python train.py --n_layer=19 --d_model=832 --n_head=13 --n_kv_head=1 --head_dim=64 --d_mlp=3328 --vocab_size=32768 --activation="gelu" --norm="layernorm" --norm_place="pre" --norm_eps=1e-05 --positions="learned" --qk_norm=true --attn_scale=0.125 --bias="all" --tie_embeddings=true --parallel_block=false --init="normal" --init_std_qkv=0.0197 --init_std_o=0.0032 --init_std_up=0.0197 --init_std_down=0.0032 --optimizer="adamw" --lr=0.000747 --beta1=0.9 --beta2=0.95 --weight_decay=0.29 --lr_head=0.00606 --grad_clip=0.5 --warmup_steps=397 --schedule="wsd" --decay_fraction=0.878 --decay_shape="pow" --final_lr_fraction=0.1 --batch_tokens=131072 --seq_len=1024 --doc_mask=true --train_tokens=932800000 --steps=7117 --dataset="wikipedia_en"
MLP neurons of a small language model. Each row is named by its layer, matrix (down: output weights) and neuron, and shows model dimensions 96-351. Each number is 128 + 32 x the weight over its row's rms, rounded and kept within 0 to 255. Numbers have three digits each.
Before each neuron's rows, "raises" lists the tokens whose logits its output raises most directly, leaving later layers aside.

raises: " award", " Award", " Outstanding", " Awards", " Medal"
L12.down1678:128159146080132147144140151130114130132098128067100073127163121139105145072124086140151167159120169160143128117122129132167140093119182128151177142141077154142103151153094144114120185165146125063144044079140146135100110144109120155161138148106175085161074171214084125157082103120138123147128139063130091176132139095108122120096189150109116116155131075157107083137099107161101094125139109149117162101142109113137108129103148138144176163072123111140121102117106092127092105191102107176104078112182120121172127161129179083087115056103145151117146201142166163105150119141234130143097127160130151110116145112151121140074182144113142062119124160086150120141067066098140132161090158108079077143142162113180224111166134163124110182067119125084149101121116080178098115099087157

raises: "Ch", "St", "...", "Th", "Ad"
L12.down890:121141124156132153099129122090160106112100115123128135119152150121158112096103161145137121000170108139138169085159090119090179097126079127141117138100095057090146034094096119041145201140112199118119155090159109121125126059081151184143185148151138095118107094150094151099130120122129104132105106128116139140154157174185140146125042145091091134160119121126109096099120131101145166157154143162126148144182119111132109137114153105104171124103057177108171064108150134255141136048106065097105173076147162095134101117133110041128127161201119154125142087105127116106064186082194148219171077103132133149162123101167108135089134101108157140169141171167143105158182161098122142156075097109140129173160085126131117145098163177132070100128179108085064107136154167144117132137193078

raises: "g.", "pp", "mp", "ge", "v"
L12.down2494:122173168130058158082162111133185098117192124115123125102136062121118115138142130145033136169136137128157200140071107103159140128101116125103080192106116118073148150090120118147137125149125161157145119109197122093168141124157110083110146118186131060137112126107154128120124085131126101100187130130106156145110139154120160119162190095139122181171156188105134102122099125131101114093093115099147097132145166070122100177113129175093126123108059118161143148085146060124133114144171133124129131089181172108100103126097160197199124101108129118085129096139132171119098104119153180158134172069177128130070098143117179106110084121154150079111134092089095118105164090158178131155093099105153139046058162097122168138162097196148145131085144058110177135188177137115078158128158150

raises: " chart.", " Top ", " Hot ", " sales", " chart"
L12.down1993:127116173140083117154124087112113131131160120076124082096180088118176163139094098167166146200162156137166164182094136135124175156139119113147122116126066081127111105132120097120146153070187111113175175116136163158117162070142105149158160152118154133166093109142133133151200150175085097147142073114089138127081178116095167141076149135156100078137169107118128117129087058137103105146216118127173165062121138110170162128116161078142112135079132158109131112140108109056127152160114117082113065101122130119156138114167105042080137112158133155101129151066089105117120155127084208071084072117108095159108100104139126134145118142122135067113134138117134052143086135107155071135087166133102124117159154137195165088087124178124121147148202136113123094095127117155120103167096114

raises: " that were", "'", " that are", " such as the", "hip"
L12.down640:141175136160129135090125118115160110110127075113112113090099149123187124139105119157106125167171197136125102135125130091156121100126049138137115145094137151135123136094137107150158121138150127084118152112191141159127131070122167146152101165137107148069133128105117118127086202125073155098081137097116170138169129116178156133120161124167114122155080133184147116132120140087154139111057135151115117086196231149133127169113114112133112128151202132146181109144106127125141118143092073109122192191147118118073168159141112097154134142143073075175124135154142152186117153111133117104099126138172132164090101110084159131173119089153132125098175109136117038113142083127120125068137162162117118116154086142129070149206173141134149072124091152115143144157169090072135127160064167

raises: " years.", " years,", " metres", " m (", " men."
L12.down3150:084145087080114123140138156140142095155129165136126148153118075163158112121075115071170087158132100150061168154132169132135126111131147126078111117117190145146187099120106136189101155121128114115115163160170098185127080087116128163115102117120057075157133154123154142103177096131125122115141107114087156098123134102173108142090134129118121119133145153132136089142058118167125178078137094133143146174186124156177177129172122086121120217125133126160120119166188172103075092143114138090172093182080141129097178144099167000146119111082114135149152126141111135143094092156169118122114065135144094138161137129133123124106119128164108141113153114105148148144115150105147113127103142174164152153158160144146147147132137150173146150145052170144152113149164180092114092088160073

raises: "==E", "==", "==S", "== Reception ==", "==A"
L12.down3324:135089148135087143163124128153116152158148162126133130114132120133169087101126126176087118000135150085161153109115117163129127131137156102125149158106118112067169166095160129105178140131143107142132123085145156140117104185132126115160117133125177112141041112140161147110104183139097154136168146122093146121159141132119172125116150125143138125109108097122175131138104080142139145126128134111122146107125111156127138109101158117104152171131131055124149119114126093255158106126126120097106100125111096146082096157139116107098100113162132091091170143141099109180113110051147107194199137119105117102170088075086165106195075145120106144162134180172122111150129177098130119079122162115151132150136084135137149167160151098150169145094125101107174150163065132155070150151102136

raises: " sciences", " science", " mathematics", " Medicine", " at the University of"
L12.down3060:144143169116137106095140115086103130155156152147115096100122144069117095122160113142102121182133165091110157175093160102101090116124094081111107088130082118148134152146159140140135141127112095137108132141150129144088096127176149128154172128156154183114157174138211077138073145157140087124105147135117138087068081169145162102076193131102086113140122089128177156078139108108108118130142170160133174099146163092218105122122116149103167150121156107094163144166125140163127090131091092099144159151117108116149108104191050118140129142119116134153105139133110088152155105154089141107083108098146163117194202133037126169088116118175075101092125099064136091140058163126132130109119129149142152127120106117122090115203135120170128171115090126176151115116172135116136111147088112

raises: " \"", " \"g", " \"f", " \"m", " \"b"
L12.down72:113155120100172140157189106102112166169163162125163077142173144107129077096104085104129189224111217088142123095137116134128189145139135105112142238131181184124160098169149130050131109131151167107118151092140132122094135156118143122159143101137155112159097138162088127135193126072168139094163080120158130111107148144150129095101148171126147144173133138180115146162128110156090093096169104111073157131156115111092106103067175120161147154098127146142106134159136093097159138128116096162127101074115112054112120151127122126109105084121119186198110220104184075170216144119162106138190099140129140051098117152107121129109146118100161198140108150146104112066114072125130078187177096147080134150132129123132092096114104131084088163137147150131135129078143114069137084155068175

raises: "ime", "ay ", "umber", "ance", "ame"
L12.down2147:147145121117076092154130126140049096107128191110111127113151127178138109223110134099140077041117113136196171123097147132100124104123153157176078135133119184159153086107148127077101119193156054116161128105105132177098126106232164136085154150119124174154156097096116110129132158144149167130122099125169153118126134064131178095102131161099177150120146079158133149081098105138106115139147120104134147131169101100146155133077144103141157129141147123167117121129150151024140152162137132102183108101125163177170179131111178029080113126114087118127112190085145140105122154103114100255049087153094134124152152147125104193140109140149099080142123090142106081166160143096146116055081069162070103091175136184135175137141150127129114092150129166138076167103118147085132121129080118

raises: " which", "fer", " this", " America", " order to"
L12.down3115:135124141114142146094107115117112102135124217156095119051132163124148092170130143152123180190125095093092145120135104122138151127163137080128142167127156191144107122122120142122110132148136170131107093115088050112111147151177136125134124168173105167143141121145111121131129109117190168154118181124121105085098159181089168095106128162125100100145159147168114156125128152133079093134092148080094108105120157076140140130140120157049143124194103090137095123156094139126123165137122146144116079147155112146111086076130103158123197078163128152109156118114093120078134113119113146156104055147153131136146164149132108143236110093189167155111086119116159136068101090090166140122164115058162177156070096182152120128117172114141100190206163099159166121144119137098102108161087121

raises: " previous", " last", " other", " next", " earlier"
L12.down678:148117200126162153086125113120138148187114114082145144170064153106165136082124127156081135168097130135126200176103112126125111111177118155184175179135143115151145118065064122128122088055140107147128185098078143161150053119096093155121134105178128144142132072162117140092141161143130143097128138192118118137171150109159179149110175139096104126089153150128177144171122165130092138117102137083159173132103131150059166166139196143116126100135133137155065221127133114112172076115130104113085069175118143150131143151149107233136108105118114173134124079119102140146123141119177160139134132112136186131152114143115153136106105174100080140119079102163190105085110130128153182100173078098124140134179113141099147108127109185131164133154157138060089148119150114139111110149116112